Part of a small language model's weights: 9 layers.
MLP neurons of a small language model. Each row is named by its layer, matrix (down: output weights) and neuron, and shows model dimensions 0-127. Each number is 500 + 40 x the weight over its row's rms, rounded and kept within 0 to 999. Numbers have three digits each.
A block is one neuron, or neurons of one layer that tend to fire together. After each block is what it responds to, as a language model described it from the Wikipedia text at the highest values.

L2.down205:461545439535562515559503536523546452522498446509435442472452473436504562498491543510554440506557444534546528506501511514399464458430526469526538544489570595503519479445424514501439510514597526468506558556493535476491494466508510538458504512476494520509419483454462568480475544513524480459489539532505529512469451464458546480562436484554471505458485482548468461439485438443478502533581
L2.down236:492517576480467466500491509500471515500499511550530437550531480471497508490468497541533454513443461465520388525503448511516520540485514517482380467478497484495485562556503548488435539447552495490518430459514500492501525538603495522457499490539528591476506456472421458438505446524516521501509486441509363584571442460526549467500541515507529510484473530441458475504542492501492535489506
L2.down327:472503504420476550480439563551507535482588475510469513445489465517538484498570482506469505507555559476510524512457605447485487580535493511498597521468481432478474496496479536459534484517562566493517510517529496491552525448544437523484533526512466507527426500484530520514506506623452442477535516507475523467564561511498503524541496575482519477471515455507516510557475474509528522531533
L2.down351:512537552521476546515493482428516435483499559510498519481514464509466442498493475495506437471482556620499527497472546517472498518452489476500478538478544421441507555465500624483486501586422464480442493542513527573561483504445500576570479500536461510544519473541535462544432463460494506532513461454464540478479519455527406469548526562481529491521473528580496459484536470442592603453499
L2.down379:514490522470546455577535475484525567533493449515536504504537472559413479576395543572552490537508535456521546488520464510502543558542564517475471639485548468564439513527439574520520497540533569467533538513530530489574530501536530445538517447427588485531507492472508484432529414428494497530458467538517443490517453513464496517510508503569452499543429492462488490501573492511494415459543
L2.down507:480472513553483434529491566470506454456474492513566467554529448539591501528456533494544538488516496460502478580544504562519568468498560456494526508486491519550486463565505466461428493538482504486537493559504563539452494486440494481449475455499566562525443527576399470534503425481502496467570432480500495519519486471489499499466569504496502435499475448506511490487478478533493416446481
L2.down724:542460462514563471538460437457526482593424475499492483487444516451454450468511458459495484510494481462482536493510468574555545531553486545444464502519564493512494500534528469538499457466529435493517439547527482518546523476483517566457441501396549512502558497487536414472529493437463483477448525528536471543478491469474495536527577497434419477475512464497505496465449523529489491501586
L2.down787:459485528506528471510494453512531500546488583531495406434545502567507496492476496514536472480480504488495492525545521514514522478485525440409492465494519562451490500507454504485476543552471582485490401491424581466491483482524454517431454431494569493491515545526551472508481470513459509538603451495479501503484507485475566516460525519541525514490549470488530576489518520505471538418523
Prepositions after noun phrases. Prepositions, mostly "in" (also during, until, on, at), that follow a completed noun phrase or clause and introduce a place, time or field, as in "Championships in", "remained until 1941", "died in".

L4.down81:518474514544497475579498551478529507445526545579505548549545496495529543544457488541559498542504546459524493454524505428547474530514550498473461442517500444585397476483456486504530482473546479471530411485518494495540483430421593510443428491501584495468561476503559535537555578521452484462481506443513443520476513507563445459506509513502435492480504468473494499518504531532433390487503
L4.down109:436487503535544438537515583508471506521492512529467458532540409481565520510525504477494537515534486568533521536436481524538492484444557461483535581424465535416512455429434456573459570535490487465496445503501430484475517514542393486471531493430493431573488497464490445514532462574550514515454494535398492475555554477453469506542508493488510475492587570529531516528480504477533473476464
L4.down474:529501462515465495516457508450502511542482494562553495537482549478444448498494504566445529453483541543481516486531573512480485549578491492548555485576439501556509446593498509470460506456479485484535450468516486493454551519529569581483517526513441492555381502507518465536464410474517472540419467539427468503491586469501519509471479429446496439593530479452531549515524483473493518498496
L4.down539:473512496467460458512458574464479574527431556488524497510487475455521492528565510470432510473513500505444525514511451510493558510424408442525488540550465526567432559507535520516529419517514435491548517456548524546481502440543525461428485585526479556451533565515522548502525532465506459512466495457536487478410415509459472562488483520497481480506522484502507535495516532590562507474455
L4.down608:504500474480492443516489492522519565483501456428545467517538577449473460540523508506507464569486506551527429477505568489538481468513484570513448507488566522465532480504513535542432463434446542435545474511528504464487474479519526445547485496466583585410516478525474557424473443440435494513451557522506434497571430565504560500444564500437467473502467528503555444520440457562534461501474
L4.down746:451520448504498479456500512482541602545529510528547561460485457468485582500558480468474541468544470486529492491473528483519408495492559483512468488502453559433542474556500527514449481527512587465533432486560510480530529539539505432464512538482480492541592462495533484476564397460478512473525529519541528539533573421502441476470489527517525475490515466456446574501580502512547502518515
L4.down783:514461474496529496590494494487510476513518528446583545453505454499530566507464489468509507488524510549425515485570479405530519443474568461479541514543494567563527516512521455514467428551442467457536486507483498621549506447479534532499552474537484545490486520494493537534452494586441453513527452510503463508492576503525499521455504486565482500467513494464460440478531475540485423466484
L4.down866:509457494458550509537553591416571497517481501519515430516451490514477465547461487454537508465533474452589555585501448560499501568483539478564465567448597555502387504545532507456485511497547468419500465462514525551499498485488509423486438591463460527571496485499505402478538428478528474458549475489498517492449451483511498503461535558493489510535554564536460471445495497527521401467503
Word-initial "in" prefix. The token in starting a longer word after was or will, such as involved, inspired, injured, increasingly; more weakly mid-sentence commas, and, as.

L6.down241:441525545535529532518513485504510506497403468553493460564437483507462497559564491491508562558524467555433506419487489432457488566437422560603498482472410521491446551425534404475398533506489527522488546472531541478441461556419481558545509506551563420454418429477473524478521520489478528487527472501484516508490479529575483494529487555576513544481528490551463530444554529540553513516575
Section heading closers. Closing == or === that ends a Wikipedia section heading, as in "==Filmography==" or "== Personal life ==", plus weaker hits on word-completing pieces like litre-s, e-con-omic, Pe-op-le.

L6.down648:518522488474472441513446536501495411496476476522509477489579520529483482508550479426505548494494500505483425547498481496518536482523552558466516505417527506558454475486469542543522523551547529525502549512575519522517542480490573505499477463465471501490494465518488473536514490486463491483516509478443534506499510415504470443507531501477532506467509567585501527477429482401436488431513
Mid-word piece after o. Word-internal pieces right after a fragment ending in "o", especially the "pro" prefix, as in pro|p|elled, Pro|vi|nce, O|th|er.

L2.down96:478499459470488510515515514500490451523544489490485572426463417471494527520555483546492526538494473457562533452452514502509470482534478425436476516461526513510559489581479558634560513492440514519465568494523515495449485537482477469524455472563487588530499539508482528522492484472602490505461554510477497557485522515460458553440430466533542516556571432498433458462490480473486485437512
L2.down248:538487510487509455553510452498518466475470521487501556523479526477526557544480493524525520527513442399485493487520502493519498449482505511600569567483489525440529552584511423547463581505478551447556451518464506436571519530511483452491496488464535523529552490501466526550515538479529493493527472578518511537507537407483434557500570523431555476564510492551482542469520529550522550509544
L2.down437:469464503582473479545566532487464493502541506507527471458479520492504520515580500499524528507552492514506533414481515489505484445466492504439509459505483520455468516436496544502491507481454490516529462531468484483489484489519545495475468581567509456483439556593503481492573576486570462487490492483583502573508479508517535510548605446501532550450515465498459496408520457548516483515558
L2.down517:438497529552486489483457497505524595460505472451565520462529553526455456544458539504462546588481473435539542540460449580479549457521529427452504425469561555448536510494525508488478490569418538483506537552461524528431472522435438490477512521507468512522484526474494520528526491483477540433532514441545484508522489474431435488507516428534439502449532460496527443426522492491457466470560
L2.down651:490452433521491578531491541539467544493488501511478490418562533498578483520552520497466491470512576499494517476515473433503463505503571469501561465525473455586513515515464519492481528500499551462521556585463472477388520508479508476480464518515514470532527465544534509546457565485497554494510468505536480533512413506543446522488515546432564538536514448442536498463494484465550523495493
L2.down752:508476478508507480479480540508572459442465509530468501486517523489528523403496527553492519491600478472464469484576564498556516511456466491532474469487586507517435462485500478482555495433434599568458603505536507487451466551497504473437481597573474512454497480463492579479497510514553544518474536555511503544471464463432497472561583427487485474507583480469540521430477521542462517462443
L2.down802:424533523509540511456480450539495429552533487528407527449569451492532490474531595546431485470509499558571522433582553531489461532501475476476482512515485475495535464478512426492556461528400531479480522477505467552481493493438465445519541475528449450535435493572542471542482447550479502472440534525506500518466507511502525471475413561593419419511551515564468457440488503483443476459500
L2.down928:527516477459544540511428500551544525470438485433512475463457465479580504544442457528508494504560522508489492490481495489510564394471500550480496511470526470496437533539520539458519525487423487511519573559505496482543563498472533529590495556523572463494406492503499510427476485469521561470525481466513511538432497536431566516535518538452494511521447498590518453532499472488540508486509
Section heading closers. Closing == or === markers that end a wiki section heading, as in ==Certifications==, ==Career==, ===Former===, plus occasional table pipes.

L6.down232:498510525475505458531493510484530532513448507557608428515532498539475448480489520543638553441467444478603523474493502565496520471554479553458495508425516511526602506580540507524397467500522501469478528444545497563544488538540487487484473455500479547549509520480463480495548387523527511505497456491499544502583529522504517485426451537502520478501510482448474501485505520482521433505513
Word-initial prefix fragments. First pieces of split words, mainly prefixes like re-, dis-, in-, de- (Re|sults, D|iscussion, in|dependence), often opening section headings or lines, plus === and |---| markup.

L4.down21:514494445548496438540489563476513409460523469468449468559485433467527452526485510498530510490426502491479504476527533550599484419478514447517506473501486563561494483532505427472515477485451530446472417580516544502500480497477470464540499500423493507493480503528538501518495476515474444554534547473441504457538525514527638525483468548488524494487584512469531478592498442525441511535548
L4.down68:439489515505561550542461597568522437575494558506546493503508485441540544466541504403492470531448490554499493483461503498508519455459453513498492465514443486486444498466508573595562514577444514407533560526476524460514476536498487462510497489513489513508476473538596494481489532591502447446562488525512517469536425434475518537485468571520607493503522535513442467492478499582475494509482
L4.down97:585520494496584469547526505507491477493506533516527486524518462523430500465477484485510455583493480476492566456479565492431453469517518484498454463450466470508531426537426560499454428562528476501548486430506471504535513528469494464488479490497529478508516431534513427433472493466494498570520539519468488523608471526506495415514512530456478437496470553479447542486495512520589556531487
L4.down445:493505566504472525478526439422458459500554501501525486469499467431482477538552569510471510517488446422478521545533472521514479450432498453519565517434535474520449544517499522491465514499538450515497551576479533446481453458505540516502481497487470478474523496566484549454419491562506420489529545558550451525497473453427454457556485451531545498536483496443486434587498452501501543428467
L4.down659:461386499494567565469491563523535469519469467513437448468530520505554484454468540463529542528523602564557468484450558594509523510603480565522508453513505519494471481504455538509487508509537509531528496437502489457502465497484446481497474527491522512473508496478514516411529503423482467528491475542537484451576457456534474515489559472516520507476459483552531513523588459485538489573487
L4.down723:505528487477496514441565462448548543554543480568500550488481586537514490488470505508527469586533468551398490481520557545564580518478520537548479482479517539529492481474529454488498485552435499513540482576514473490471455451518423491524460584534536484500530498497445396479520637467563448500519544576516467447462495477457498492548481513485521505508471518508441517554510518478512494539445
L4.down944:554445533540462515510555452506516562482499507617491532544496591464429500521466559482485523431491480511542468514495547518474560548521497473483534497551451511432520529526438550572505501496599481436478551451519534469533517494545525498508491402463544523478451463496472494468485529528485541424485412407495418522544505514532523430484489503452522569579479548468497500534464523544443508506513
L4.down986:480503512520494529497484484486462498442418498505550530477448495474519473500537505432542483456525408495555536566554467552446515488588445499495527511482550478582492421459488473463542476512486472512614538552560510465561586556471448498485476564571433557465481480512505444481510512510465481474538544470481523469546456499523471527493494486530503554520461517443519585447576407514481471477501
Mid-word subword fragments. Middle pieces of common words split into several tokens, right after a short prefix piece, e.g. dec-la-red, opp-on-ents, ac-ro-ss, al-th-ough.

L6.down420:525460487446488460547571517432512477403468389454470473515554564484499530491508497484556482479567431522509512513466499532544462491427452487551492478496476476539545579540531407485559508516485542587517562533512452499554520492469487497503456492468542489505507501611485512471535530501503529652505519527475459516503488535511420425536471514551549513460431526473499487558514543514493528494524
Subject pronouns and table separators. Subject pronouns just before their verb, especially I before 'm in quoted song titles (It, you, he), plus | and / separators in tables.

L4.down132:539498513542462511544497527487400551582523449536466522446464552537556600463522511448560494488463420527523514474565524549525491517503601439481517531454515525576431548458476478389483446496556503501483543562453499465516481473455569461510535487543479483521460515503443485444556571471438538490480464503546486544509495440520490483509428521510533517491555521533530500569502480510557482563488
L4.down475:491510556436502475479528520522474458500511417510531445514506460523436528509518570502444483545497472536503518531580496433513515486426489533478541570405505518523468524580533539434538442521493507512475494510573485516475483534481538517451525497499497508479491538581510505496557498497510497523484532454501541539492494524470478501494415511467479424456483467478497546521531577475542525423547
L4.down520:570492575528519481533534511421436463534456510508520528544449555544485512526518494514458534465485584522490592496446521475512451483518436455522491436552465505529504512480563540603584486496459495480578515480563525445480554494464492472573486549435487612457476537499454486534507540503494501465461514473456578478525451508521492432469394467531533528487552511484536555503472475506501544468558
L4.down635:473515462550530457507473438521492542527486439496543480488441526492505522477441429502519493512489484610561501542491470490504456482517514489534438538475503467488430537519492456453475528501526570459448464538453433474487530495413465490490464460539433532401442536508406428464518574516517538525437531507506552566481483536473473531533459460549513527495462495436529464552516497456460487559546
L4.down720:491487438483487451529512486531493481508569496514570480502520482484472572487514479553444453571490484483469478572523505464519428538505512484433554479549470526500473484461500529451476456560529504503469497528422459499514467465547452529481536406504456518506510523547523461449485485452493413560592516543502554504530554538503473513563494520476549452483480457419498512506523461548496467539503
L4.down788:536464500496535436448465519518493421534487468482462410481472451524465464442503543535518457500519481615517463536559498578599507501497438542488501521476546490469469520521578529535538520535431513506484517516474500481570550531475482530503498590496483473543505526503469564556505456570552451449496506515449512526435528514448527466533497532499505512526517453422471525487420518508466552463492
L4.down943:478467430509495467530503519510487500500477406522492445454455562509505475432479595505426520513412528460486530509522452610488499450482524513492413560520454466533503514422435465551517456497544514532528523483475468542499445495461448545487540478518500489429533523614473528490520627432494517435480461497540420514507533455545465458541465509471535576528479480504464437579434468510473461510481
L4.down1013:457501509428492487457533546517526510524446469485498544499516548490523515458506601491553558570485416524453479467438563515545547447521490523424486536518466463541570499458504510531519505520538519430441482500459501449520538494492573525500499494562497584453501548550475501490481497560538451561518525512492484501485551468502470523511491557457491495470452529500533528474510532477477474461488
Table header separators and mid-word pieces. Fires on the pipe separator after the first header cell of wiki tables (No. |, Pos |), and on mid-word fragments like us-u-ally, res-p-onsible.

L2.down304:404524494497560513507527459510504523457477530522498616452548550525489497491476468483521487478416500503413510517490441532496509573534489486499554525506501461484529482464483510447467420405384496521558610573426565540515436512494458498507464519472505540508450566502511545508527609540503505519479445487538495529533495435475525551488487462481483471481533492545567442573450417512491482505451
L2.down309:549497410543568563520548535446517562489455535497544514402430547538532474516493538433418494552454450486551492499471505501585609477498521476462450557547505533487465431497515525499515512494525522527436495493481456444505455468532489569460512483572521439482549540490509538434498441483503500508451527445489494560490458496494499529556583478552534578431524453474440522540529476453520410498543
L2.down492:448478538453548483432541486534497456445515467455542448498490472564447480530437502571509461509470566512411534519517543512483510542541466490453461492545571457467498477512490492527446540549456442533474551485542509511526526505483492501563490499547496496486560479469485434521435511470380540501472455492502468526539526462489515443458463515511599444500577499542474483498483441524510552525508
L2.down657:423492515503508546451492522498433417518520505410471510475466440495518477537507466489553555510459568468467538470496508502588511589529515531435544521519528533454497495475527558514463519505496490510522489513444462497545496505419525539475530522508474540499518570538413485480427485468514528513595467512501531554521510510583518512484467522490524566497511545453448506537495519422565507474481
L2.down704:442492494379545514439511512504498495516488510486519506482421540444439445526564527476571522578440495521415484520521444498531508499446570493378490532552500473459477557549504457490530496501480468486543469524447560513554463564491525544527495514564448496523432483578438566501572510548461501549457526497526521495511580475503558544541414477487541492506501507544521515563479500494484511529541
L2.down706:471538469478507489511542468513458518539506456478447487527508478540524442567515459488488506561457450529431538474496513475496502532487553541482475557500542490444515463518474469517446392487518480512540507450420458412539456537411515493527484564564442515515538517581495547563516534467522520514541430494498505511489586483497539476511438440486491491496526448522547456457565597482423533556533
L2.down792:418501420464541440480485502552543524498427444483507523467498425456417460515474514517490518526499559499486556529510528569560500456492476497473551522510513422518498470497516509524560541526478511493479444511480461461587452482493503454574494493526530578512477444549585486380539523527512585551506458505493492474501570547574495498538504527542487563538546521519525472540511498535529505443493
L2.down813:523563469423467507432494493492437512434498545447464499430479510558525412520505498496502519478498510494465482475463571502448551461523429528494489508474499480478506454511499519481446546498508526489560474473510471454511518494430500538561504456561451457467522558502464484587564531489593539480428531472479468489561485507536547483509469493418519450475547487507498459504555483513440465537488
Table header separators. Pipe separators between column headings in a markdown table's header row, e.g. after Pld | W | D, Title | Length, often closing the row; occasionally word pieces or colons.

L2.down188:521503606444471493477489582483480521486580475502531517502527413491484438563480462461531447456499458536510471488493502505467463486491501578452479510526457576531504529535482491495471520443505498467437472509528504525523490504507557511422476507534477568529415509432477525481481553429468532526474476449569489554503471541472592421467474553488539569469508514493472564534536460536493538435457
L2.down311:479495501539493436457479574536492596486482449479513544523481433454484485527479465464507437444480569483531503481518560455572396425592472519491494538525536559474504480502506500462503493491524548531454523475504539443513531418491494399474531524519479483561528560521508516568528509443495505436451481471544564537499490492509529508519507478554551458492523412527449502458572512490541554505461
L2.down422:555463485416543452495513469533496508459531478450527509558512407505477483463467471541490489485444560416486477471502469465488492548481530481489518472500455454384493489455497544450477555498535456476464520553524558563542484459500459493542462467499518520527443557484447506542497413490456502552451460516570555545436542458452501529439512493505551586518481489538456508554552490481453455561477
L2.down514:526495566522514579593515497514427480486571494534573512527504490549505493565523533512454498500427531477488417523566448452500548462568389506507542459552541473514513568490549549502471516529484442484531509493581461550431467543451466499568550505563461469520512496501546491473433514428435485516476445477488498513440545550496544505463513477516493475480473536485490508513501456512552513472482
L2.down576:505531481457502529478478512460517496501516552516417494496476559455490439481446461535436511537541472433547488521501485455492476444506464487428493482461476498502509413519501564495533500506520543477472489488489489533550546490503511556489543508608502587480521562429462494536521494424529499509488418506522504562528486508467446413551496521515474507529491434528426585440517506508449502535492
L2.down819:497436483539547503485469469488525449506558532491506487504362489488449522491538536430537474541499558476476469482570584533456527556514510488538497459506610481493486553484497496428485542447478510504467498499496495533590556533504498462519536558466492569495543461477470547473524546453455544561547531584425543445573452515439505514532558482429478523403467491499488510557456509493483539507437
L2.down858:512481530455506490488547505551524558565491472467483521519517461520424469468509484478484540508524548517412461512490521449495510520469451484489542483526522463503621499431496553546536505529504468483484519526487491526526490497475530469575541431443455534503547456538567458592470462522430486499561526446542514441512553571502537423472513463431489441428443530560450514573457456531592482544495
L2.down900:610543526416549499488522483497585466460475498479457509466539501525487536481602473550544538497474505520503477581466495565512504468527555448564445466540529513498545496447497541496494461495539477517488420536498501493503435476473498548527485481541484451508521527515506434454525464467445552563501473520494472544465530490483448489496552444450483521500491471497515493580540579450578538537495
Mid-word fragment after short prefix. Second word-piece of a common word split after a two-letter opening like co-, mi-, po-, Ho-, as in co|usin, co|uple, mi|d, Hu|man.

L6.down652:491475530514534464466488595539412514488511499486492506493476431407394559468461493501517456438470460527441438450511534564558481441511579432442536395533541536521484409521511479517488506590505476443560575478524488511496620470534508482478545420482530491541462525532515476509476484492516411514511496528419436546505500491491525542456489502490485457558479554567488512521461499570518486472542
Mid-word fragments. Short interior word pieces of common English words split into several tokens, such as s in pursued, id in evidence, ha in perhaps.

L4.down30:492434471555488402518526542447543483473543463460402449532458525516508543510580477490438447473507552522464529471467468525479463487502517560514497571523491534442531539542534482562595475488455559488601568487506517526524501516500476477561507431487457446541508549487489497460527558481548502442445451436471542472533420507480531500439498565495512489478538501394413459507490548473513527478535
L4.down112:545537506529488481503486474391473481462496440471546519522592504437421506565528609492594492483525457466472562525566493503501479545469517514510496429559483507501482525502461528384524467498534488512534491513527485519473497453524507508454551446537520536439547516431527485432492526516489486517528478494452569494433495446457501509469447509525523468454528553491497497567463397511473539424569
L4.down171:496483554499518465479598535525547556524463431539429477448431461394563468504563506476492451565466544503487472522527546455494446536515507531494496538556517580450487455527453536571570521519437522530488475436554508513530515591521479563507539499507514555422550488461446506505473496482617487510484468473539509511487464547491443539585457559523487473518556522536498520484543472549536553529483
L4.down257:540468561492550501500486528495431489407547525550503587489496525509532486506491457442492517498468522496520530436507527475518473472552494514448493494516522478514473513525582511483482528583482454591501506571530449520488509509487441544520474489486514494447451491460496464509476503491488510484460575471551483470439516462534471491512494476480473488536460533482475449517418533584524466410511
L4.down335:475434528551528512438487432493499537491556491497541538534539511531515466501463432480481437495538510498404481508521491469479533516429575532500574498490499510522484554426479522520485472477502522566493473580507477451449512521552470621481438520488513532504499475567489475505531489559512511409556495397496446580523539569566489533569515546486464539531516455423465587414520466491462558526497
L4.down386:508532463548495493478499485454526491564475501499487484531505523490524514532460549528589482534522534497505533523513487481595397520486485543516528550473474533476504413550507485543537522478475567501547511457566495506498508530569468492510415494550522446461524502564461500555486530447515463526547496519452485488514530512532584575497483472565494479421447445572509474501493532520471556490537
L4.down505:526518433480427475487534496536511516525498448543522547489479485491455518500430557558462493560444538481572551479539545483467503532493529478580450445533554501490491517488410463514561474519482496455509454445458523546531494510472465454585489474463500489561459459522500476526440495462479539558488578507525459462465477516544515541524553378485466429570489552522526522539564452464455538533535
L4.down851:513495463486507498487550494491512499560541479492531513497497541527540565503519531466563520495589460473522496565503552512501456421519443451471543454525531483479465504549531479519499532549505482543497497482487463512497473513535554459494543502538492501536384549506507429464506479459522460425435470440455597493478482481446524451486469436510509436515494482446529477436494561607576456507523
Section heading closers. Closing == or === markers ending wiki section headings such as ==Background== or ===Second round===, plus middle word pieces like de-c-lared and fa-c-ilities.

L4.down65:474490509452476472504626487487506475507541488516442509439459401488455468537469553549582528493494476552511455542546414466506510486455497475457526478529529506532532500542459450470467506465520465483535515476492513498540567464497494473493495449532493566537525478534476397484429542525507550502498493545533426430516529485496434463458446472531487491491482555470497478513506510401389544456503
L4.down160:469517538493518501472499508528456475544508465438490531431502579471529504518475467555495455480580558499581522485511459551512456621568523463579486521545500531457568476489479434505508434502386473525520485556558472595466535488511448554487493496466470499500441467542473473525487427511522508481492510496485512559423543487456497511548498471550478495482567502458494530467436485532474540488483
L4.down254:476478562515450453488509512488489455451542556510538537539495454504492437482531516494465500460472520502466472458525433471585512534539499507543454540457431515527434507571517474456460431558532452444479527536469479478482492510452434487463481486533549480454459574468485489473507525439528528597493510520558524457472502464501486537485551446481476460484530475508476588538565506562543461427485
L4.down423:477582498524511525529522469508508441456511496485455488489513496529563587465506530539480461550557517438489450487518489505526465519481536463543456514477511538494482468562506442534541458518470514470460518444471490530525534586578497522547411469423467526532531523518464556477502560500558508508541518497468460511505476471468555487492461533505553475546462497500488512561478588425453554493434
L4.down679:532443493563542452590578490539470436548519451452488520480437561518523527483521520549520463462478559466503508544520491476544519527501539505489518526455436507510519517495454458398542495502530517461534547397513516530456399502485496495510511511434491513498577562455485474437472512509493460444470571537495473553483534518524527522419468520483533528477508467566456514473408454497449445515535
L4.down706:470534453448532544499507534551415493490525488439560467438462490535527476478532464436496473547478540439579459501452506498488453463460573407449571502505462426525510454514535499444537515448550482596509458463485535574418524490488501528542479539478496542435542533493532560439474476475508566495506447509454467494452432502509466513459418516498525502450495496464456498480470473562524566500469
L4.down821:572426508478530536496507508524462499506528455535515439545499452513469601532574450592514494552475476519508502552483553506502452451515516465449473464526467493487472524532470507523525457511449453464484495460505418534518471507524479522496498517509476522519500511544513504476452495532518522528504523500467526506505515405409535504488495517395494405472484473491545514431452475526492522456513
L4.down904:457506506511440571556458492580516557480567528544520533571539500500502544493524452475522520522425485451546491599479483489494497442507507459488533484499499521456554467493456514476426481385516554484503498500556477514463454496466553510532398510551432488433427449507478534450539494503510483466456539573476484448517463457534485446510542507444459465517468512552530481538514536476494491541452
Mid-word subword fragments. Second or middle word-piece inside a word split into pieces, often after a short prefix, e.g. mi|s|take, he|at, mi|li|tants, pro|ce|eds.

L2.down266:597505565567543545511497543457497445446531483450559533487491494508489492477536542528528439516585555552472507526510558520539518463558531499491592497462502513458433562534562503560458546468512525463541503494487512493497490485556554561417481503551532497522451448484464485507581466494489482490508542510513419489462479543591525502487510518508420502554561485487462433470465498495496563530470
L2.down319:527510459482514512517479467457508491580564509476500491435506478464496443512487454495471488494535530473429463372581464497445475438539505479526434480538497516545501524440496548618559465491555553515461527450495481511454456516436492511455497521561466515537484472460521533497443545540528513506520460514492460496503508521486491491475507536491549495543562496552533582469548537543569540466514
L2.down326:525512528458507577496491499493470532439481542538489525555591505503514504509513557422470511469460476480464461521511484527390520438492540538450537487459544514578499521527456526507422439530484528544442566471432469542487494512514532518469508520410475452486432542505454498500430476514456460493573578462434442444490483454474460519462558532550511490517430512539482459524539469467475547497476
L2.down541:433475499565498391548496510532476474473560515517429472556520555450501495518597473555429529571551571472439534519434499457490474440435501418477545489631538502491440467528589529490518504433503511481479489544505466551532483466539531528570492494506511496530507510540496480492468422475430463508484518527480605533513524539450543498503465475523522496473492516517463510492541529502491506529460
L2.down707:520460456459504486491495480477439551486477561481478510488468470518446527508569583483524465473516465521544500461504537497500499530421550480522498561489600411477484518495512457553453508436527539513467481519505481509481507497544468549469463486468457568480457566532493505460491525496521474490443550552465485451560430490512564550522481512525462511512587457489441496448540484596469498451532
L2.down830:466480407491519569492429501527499482554539495493568425496506519532504508551442519460500466486470541467566493595490485534521519425470592503452466457504522529515547512479457491552510490519519414499515501561556546524483535447464483569595444474497510499517547449505564510512481499465443453551520517493536464500519511504530546544531435515485528506424458646475476472547502554422515517569447
L2.down988:456545496548541541453544462483506453434508438507583544483406558549506507507409507498556544529541468505522499500471493473473451534500504460437544550497489477487464469464509474484451532494452526518497423447568558457513556463510483504536551479578482518395453527560555462449480534506552561514483451405475459538522486508449547550442492549536504443482549506483434486546433541503517485551550
L2.down1018:516512479515490489545556462484546480520518517615479527582525461498444496506567482486484484542592545510559499492414533558463474451494478444455481419448489526424535489523424520475594411456472458458503433547470473567488487483529550473545560453541497505599513554459471562528478484499552486495457511508537480515489444508466528504430549497506459442540491490494524540530451513431435465511479
Mid-word subword pieces. Interior word fragments inside words split into several tokens, strongest on "or" in "According", also asso-ci-ated, incorp-or-ation, di-re-ction.